From a checkpoint of a small transformer trained on Wikipedia.
Architecture: LayerNorm before each block, learned positions, biases, tied embeddings.
MLP neurons of a small language model. Each row is named by its layer, matrix (up: input weights) and neuron, and shows model dimensions 48-239. Each number is 128 + 32 x the weight over its row's rms, rounded and kept within 0 to 255. Numbers have three digits each.
After each neuron's rows, "fires in" lists the words (lower case) most often at its 100 highest values on Wikipedia text that the model never trained on.

L5.up590:156076128096098124160113188135130093142149082109070161113113180159126154120149111095146094100098122107126096114106093129041067126105137099120122068128119191125108124170159146187135153212169185123075127103081120136136136144118085172102115131145096110161159085066145128158136121145149124133093136158191101139138086109079122127103139120154109083112135155110137133173129142161091110169135089185149140090099128148114175115085157128092089177112098140155151127190059165136193110166071158089121162101166113197147201164113141136137156127156137102115121147080127145150133157108199163078
fires in: "he", "she", "hearing", "6", "4"

L5.up871:104114140163148066127117120108087176092164163181112171140135091082227160182108140151103084101136152110162095149119098105113130166183150124077161114176178096089139185109117118122175142134142157127071114167164135133077095154117104115138127191086110128078149134144150117085118161177127185130129155120128109129132113133124187118117105167146150148108068140138104115087082152116128143128134090178165147157110108128134115182118114094106109075153112151117121119106155113173107110110118112152150104075150123073181136144084103228170126107116127095085150164194162149093223109120137126094
fires in: "an", "at", "during"

L2.up236:089121135121094102134088189148113137159149150128099128149087159070054126172097168171120169111045128093093174100205082171121141060135170122093084124136130135160070197098064096118129136134166148094113133176177107123134080128088159133126117135126119157118122121103136117107075109086205134107086178146120125095107153082104120111097101094142127080159091116115181135118153164155099154107135155121125150122135139167092109167138138160140150175157158169174083099158124130175114123127140144177131157130152140155205106112121140154115081106138142087206129087127085131159140050136086066085
fires in: "states", "texas", "mexican", "york", "a"

L8.up464:156127157084141150158102181089099120147116162137138162101158112150169168065118141103108144199175116138092142171094135078163121183115196078141139115166143166132164102183132134167134162123130090138121075100156125159101054158129054116091113178194129145149142113122100097148150096137154079100119130119184117174113172115133152179145151076163102092097143148104112102207093180151143058071152113116139107073099113113170134136135068144140112149099149119107088086151102127138106123098131060170131100163146128166169125134085106164124123146125120064154149116170114118139128035082163087107
fires in: "an", "her", "his", "s", "and", "a"

L8.up968:117166137174070114109122132131117132036117142101110120123144157080077147138137120137145130100106141166134129161146087113120132076099154157083122123147167083128093140122153104125169100123124176169119157056117087058099135087139146135124145142127155133110104178176124126122155144114162148102145102106140088156187131172143125147107158109091145118147173131152139076060097116104205165188144135072161139128158082149162107173086112150113108142156180096172086142154103147155106065106115141141078145141081109132133187121114144156224194133077212135141146171150123102097117136157099103158
fires in: "into", "a", "became", "is", "in", "are"

L8.up226:176121130130148112139106158152161063129124162180096152116141091120120115091087154127161104135129185118178141131097121137140099081091154138153135146120135135142145103083141036101089114140174147122152114127117060051055078114160127154190154115119127160111057153139165086109153116096160168139180116148110102091067175127166074130099152152075109115129188127131128114087100176148110143149118080188133090155125172123136149071142163154176100135100169090090158140212185153140083186119136108172149148128127101120142154099102174215121017119118097105077144090101153195120155169145179079125
fires in: "be", "was", "to", "when", "were"

L2.up17:116158154127125101117147090158098099126166132165126150174174125140065122103155192147090139098076087105098134061159045130078177114159142126052130139143107157166144180094124166154126137080124130090098144146125085136123112109124126093160163117106137111147125186106140126137130067104022119143108105153113108161193141126147132122155102097145107110178145147037173119142155174138161130112100119170189159160179130127109083134110106131121143184098109141103168082148150084145150031119156111104129150126126178106171098153137099112122132140097146054134147095094144218100121108147146124198
fires in: "the", "more", "a", "s", "much"

L2.up688:119070108108138126071145074121139200136099134094168145164127123134129141163104116137163118073138133152173087102131158111131142160088100189151149146071152119128167131151106096104150137087127124116154146106130157129080082180190127104087156179120134141124166121094123072151167138160123131150159129053133180112166162142143099100117114152147167151121116187131101140159071156056121088153131111119166219159151184113145136107099168138105125164099155128121062176112088135104124083067139057148146140077141112111118175091145129157146148113145126061111129195214053187072126135161150116105
fires in: "to", "other", "with", "more", "the", "so"

L2.up242:093064120103117138134165119144133176086177141104087172091125129135144107130128119152107181122125164130135133109107143124141083172129095117103149118130096137111089111133065147128102104136127147144023152137124182153156173147141111168101119207108153133126150117077164144152090131151128151087084130125134147122136141136138206116166131079099126127141092076169116119118115127165087145120167101159139088132168104102155112205169000185081167126100122161085142112067184165139165105154138121116117162089109108099106089115130119133119118107078111101156155059069124195099126154151142126096
fires in: "each", "an", "one", "sheet", "details"

L2.up612:156068122102138091208103182147088141083159185082111061092162126036058096201176107171108165124116079089104106119080182083071119108156112100115172116135129077108139106128116083189113130064090123132159141130150179117119158161162158109158189104141081150122111165129182163137116156174124092106104170098140115181121143186108148116155127136126104163129122082139147118151083128132166100107134132099142118114124154184138145087112141110175126099133113124115177106161088189162088151083168140136122169097166144114093154102131107081140116067168129103157139061084086169139076119108096095139
fires in: "in", "under", "for"

L8.up817:156126160134104117129118124150125111125169153163096116099109114073136124123142121148145181111114196125152176123149169083134134154104127149139098123110175104137095175093117133071151149153109116167133167170126119186121097106116204159105141177110036058112097123114099128098119040135100112158115144248144141127184152143088144116128118103158120175127110109139137098163089102179136116128136130160142144133168152100182168172107127140123136081087145124165182144078141085088158076101114141083151185084015118154072111148143083150083130110165130090150162129113131086151111126123128130136
fires in: "s", "the", "their", "lexington"

L8.up831:116077163108137131127129123149142077059096156122141122161091171098114140139134138090072148109178095109154138128167108122171162186122132193128142096074098123113160137200105207123129116177043183194146101100187149145094059139144123143127142111090108144145188157151142083170139094135125124163113135114140159115117174107099137122109179109134114122111128157147109137095116088171164093150093179173168176128082137148198204113121144084135168088083128119095135087087157143125159114152094095117185123133088093113170089180141086053126130201083113128135139145123103125159150131085078119099
fires in: "in", "much", "the", "kalev"

L2.up122:112103090113099077080165150167149126139137149112131095151188134078131201150127140148141148089123142203181117142099056146153162124147104189101150110126125112171099131092168189111154138113137105161096092144117143141135145080092162195092136142156087157151125132106112144150134174155151093167074127117082116179086160109155121171138145053168143051145114120137121140158126074162143171179096132121082100167132106079069122136150183097121179063139132121151109100060063124131086082102114146145116071151153213121080097122047040119139115141144113112102114137077166160123165127096118124173
fires in: "world", "s", "volleyball", "phase"

L8.up902:126112086122119152074148137151064122122129148133086145149123137160142161119172136135145158160101114133116138125130130180162108045128112097170076121123118136122136126134109134192136115156091152111108173126161149066093157202151145075136155074143129065050184186157126147136090112137113085156100104177156148103151146124123151100139103067109089086137159121154185139132102091153092061125087113079124164126143191111147138127141116121138172136114141167185131093128128081134162116095161164087118176148109112143206090144094134087083142080157174098141105105141137158134143119173187101078
fires in: "he", "second", "made", "the", "free"

L7.up334:085137193134133145121024135110095131057157129146143173120157170093110164138122123108088217092106153109060132132125161203160127127105110092140128085161170126117127090152138082124057187134158130158132150110062137137115101198096105128128130131147139151135087131098133103115204180101182149082048153080136105117084094076149177105189097064193111150098127101122137124128130090102110154142102114108148109093140146176097132086145071120128153053141106104166096131123128190116114115159191113169112115108138149139139150034142087091136154163108106177097149162070129154182120169102135166142
fires in: "the", "on", "a"

L7.up176:136075141187126138095131138165098064092138141071158098142135181102160109101166129063097147112113153162175155082097128106084066129160127128108118114153132148044180174117111155132092090125063180126141139107128157167095105148138193123137130216119127110083179106137121101139061154159100128115194125113144119137144119138104121140155122060099164135139186170147088161080160116140155141157089145101159134151116095151121200086185160083161124168160122085089105064088158132098143130087107096118150080186137088179111165152144110164044218141117132092160152085144121164155134121161131100121
fires in: "s", "even", "only", "tunisia"

L2.up392:114095150164121134158148132137207090163161141163107068185119163188115118112108164135168091193140152154117098117143120112085083096060097123099107088123090083145119138140111194085102096147121081157149111176172158156139144106144130156150156119121156128099165106109137081168194103094182084153085099140144201108100144082138115131139132113139160097102136141059182112137130088118116140148146130096163174155141091105109126132178107126071187137092111114094123139113146168129154091084097084114094129153161136140144141106133147163122080133124095188081160157063152159070063093102144144132
fires in: "had", "has", "having", "have", "that"

L5.up724:109076203134119131148106072149154123167087081141180127105107128189126086194134159085105151160132196143140117148115156120141102094131149105066150130121131129125159094106147175120141152068124100163136134129097154157104101059065096171134110118114162125100122100156074113149087173185101105141058153182094123148155069132133109090112136101198139118136116153084103086145142135158108091124157118130137115070087140141158052134141182159102179187090141126141084097109099099113115195065162119087193053131137184083146168125118150118121104182138128097117093165118115135154099129163142145166
fires in: "his", "her", "and"

L6.up787:159149146171145087124185119138151162104142105109107207152071129100093077116142117189172108197173224104132147084152129103184080175160117048119180106114144121107139107083097156212131143143127130112107139124147117112126102128125132110147125147130075128113144111142115141017122129159112094165093166153183179121066115123100151162152127113095095129120123103117121131112109134138060121105160134141128097160141116112174180145103125137097146090131061135115127126115169131107159142127117143183162166135132098163183113151047097119185133149134169161092170143124159119102133082089110122186
fires in: "the", "near", "mrs", "wife"

L2.up22:170093143135164168155150142133098163126122155112140093085104206057150093159127114101178143136143157110125134113091222127099097140107178085188100148174125153086071192110107146168119135119153108125108132148143122065158155160119176121126066135175100125102139134137184131072097082112161102129109162159121133161121113129109123153123129106094114153159118122149156141130151125156189053123119099141099199078131150136100175155144119107158159116081111054108116134127096117164156111181113189110113139106140146124177149183109184121060120078122089088132143041104153116143171154131126140090
fires in: "one", "university", "com"

L8.up488:132082119072183168177131122145121092147086086154148139184109080128104153166132099158131151176180115123138131159169149114132133119121128163189134072159128084100103094096127170125096174110096150144136091115145119143097104116090079186132091169119136065112129087110182131128165163102127112161145112176134089081123099105107094139099197182179158123162124109109123176164100106118102113059158098235147162140172163142132164141122136124081117178182110100083107169128149216182085122119179119113152108132106108153158142127164108117200161137098122129125087130119136142088108109098127131087
fires in: "he", "it", "they"

L7.up373:124111146121092105085168107116111121158131195123136174143110170183104079066088176152141087121151120127194083110150133160087119143110165172139102176087098152113063078054090048147175107088117115142154177123129124150093104104094196069104144147138093089104136081151116064150134163135140123138109132184131181162115099097141116128104145101139153123146153073133158097092106114096125153099106109191164146134085085091115124146133117134147202155147124159204150156107138121114066138073129185137134099120062133149103172099106200118097092130127098139092070141105169098120149057176120153096
fires in: "have", "s", "had", "its", "has", "her"

L8.up524:127124093139112085138133121161117150127079158124149140097148131130134158121145140129120110152102153147173157092116162108159099112008145078126133112131174147037117149074092135154163096063156091107100120087096165100054099148119137170119169125077080161124151127161122144128120143108092188145123154164158166151094115172151130095117106136147068113097119106163132168048096142175075145114160140135109134097131150132063134126126070088148125178141133146167103083176110130149184105080073142128149128079173102110207050085143126171163155098134149141125164127138107170139151121146190142144
fires in: "the"

L2.up512:160073114111196197192186193134113128079115106094155147136127176136117156141137178117133173137092145156124078140146135129041037147094105166131117062138160101148140123139207123135144158169111089216108111118086110113166164192151106108091146156211118132152130129134127160127170112123132090143147152096161111150174089098082128099125064139133114162074113101152136104134091095097101125138091104144176088141107097091103101141090095143137097104142138074122155119146120137113129114156146065069117091071111134197119141147093078142157130151161179073135163176120110124152167112133150116157
fires in: "to", "ft", "she", "he", "under"

L8.up513:170116132136168120096142110118144125105152142148192113133109066141128102167155110115083090104126157080074144078166083084161177117106159181130143080154130138126076089137098195143088104128162089177076145174140106099181079140099194148114076161132096163101124131116067148061196137156209120085148139137095116117119193117042113156181120124135147102160092214163140142157083162115124105124114117114119160155135089084138103158137096143173142140131183170064113168121101172106111135138125089184055165143129146077148106107118160152086114170116120144083124134133148150085082140172118130098
fires in: "to", "into", "as", "from", "attend"

L8.up673:131146147116134088152151146148106124080110123107203116108080132103086083111136097111147120174099121092099133096111090145088087162113172145132129149122081151132207122103156092059128096145150168145114152126177118068092152148178078129152140164126181131124166182114109127125125080142165111204063114160180110121140164093161170136151101015141162177151080159139151215108150169137137073119177111125147125132117108110049097144106160178150147131086071186086177115094163126131091135128042154127116167105170097157097093176114158117080137075115157153139120108143140111104121157111121142151
fires in: "in", "of", "for"

L7.up798:144045145127095101192103112152176147162133129129123183131127145155125117157059185163148112119118100101119119070097143102133086169122147107113147094119173106109169137105111130146136168170062110060119090159155110111114112134056145153135192168131100161121109129193131152116082166182105163134113146140159126095151116071159158096162173124150060150190126116125146111129137129186129173102165123157162125067156101082164046133131109115134165133161032146196111156113170068090068116185107115144121139125109131103239094131092121165113137139104094127108159142102106114127141107123164067074
fires in: "the"

L2.up992:157138165090149127164133147141127159094105144108157128155150121079133069091040104164121149127114135122144107071166133153095120057141167099069100108123192110169076100093127113124118124134118204073158125109110056049121160136102191129143160224108126146147131170149142182066109115121097073157128242154114085169132110099119171180098088098143123145116137169146183112070167158159169144110111151086134123113117108134141093140131179102154140219121109101143109102136121103145150105137162132133181146173105164115135139155096086105121138091125081075122111061099154127089155109122083167147
fires in: "s"

L7.up629:143172140140168114103109145113104105105115126110152067140142111139139099128173116170172140128120158082128080104098184140163093114169131131098175175110163077065190104122169148187100098067087138117034133161142094145159052103122149136102109150085086115111159119148102160084134123101125119153127122149130188157143185157138187158123106144105124128132106163082120139126142145088123093089118070167168127074125173079138149124090125161145015167123111051107144127146112106165133169120181129106115129110103143119105169141129184166163132055177115105103130096091151142112161083145134199122
fires in: "after", "for", "to", "following"

L8.up974:112142156148176131151150104137101205128122157195136166154162099102117130110138151113108139095159122168192178129129140104099159104168038095165168147127096055173063150093117150096105105152214119156113073134124131170071129117116157154128051070098113102117135135125165095130097190119106057175096135157162115141129112083139103150153174076090146155095162156155135145100103146103123102119168131161150176084118146167124104099175160080148170146111154132084093116143150146110053103117120144143075109131150142131110164097110153185117084139148119188132119124172192094085110133135059121173
fires in: "to", "than", "as", "is", "not"

L2.up487:092122143137147084148090158119122065114172146145111086133119125136078140118090124139094149182114070143106135162112130095048118081133140125165104137113101129151102122188151113185132061104137207118099088126147080112158138119157129147118158108127118115186119161135091203166100099161054115102099176127169146186109092100091096145148144089186102110174132101225120160075077143152181170155108086187101099136139113127110124151123107095161098078145162085085158103158157177160102116083126194127048150147102153111141140156077134143115155110049169106163144114136123075175093125034135128105
fires in: "of", "in", "for", "mujahideen"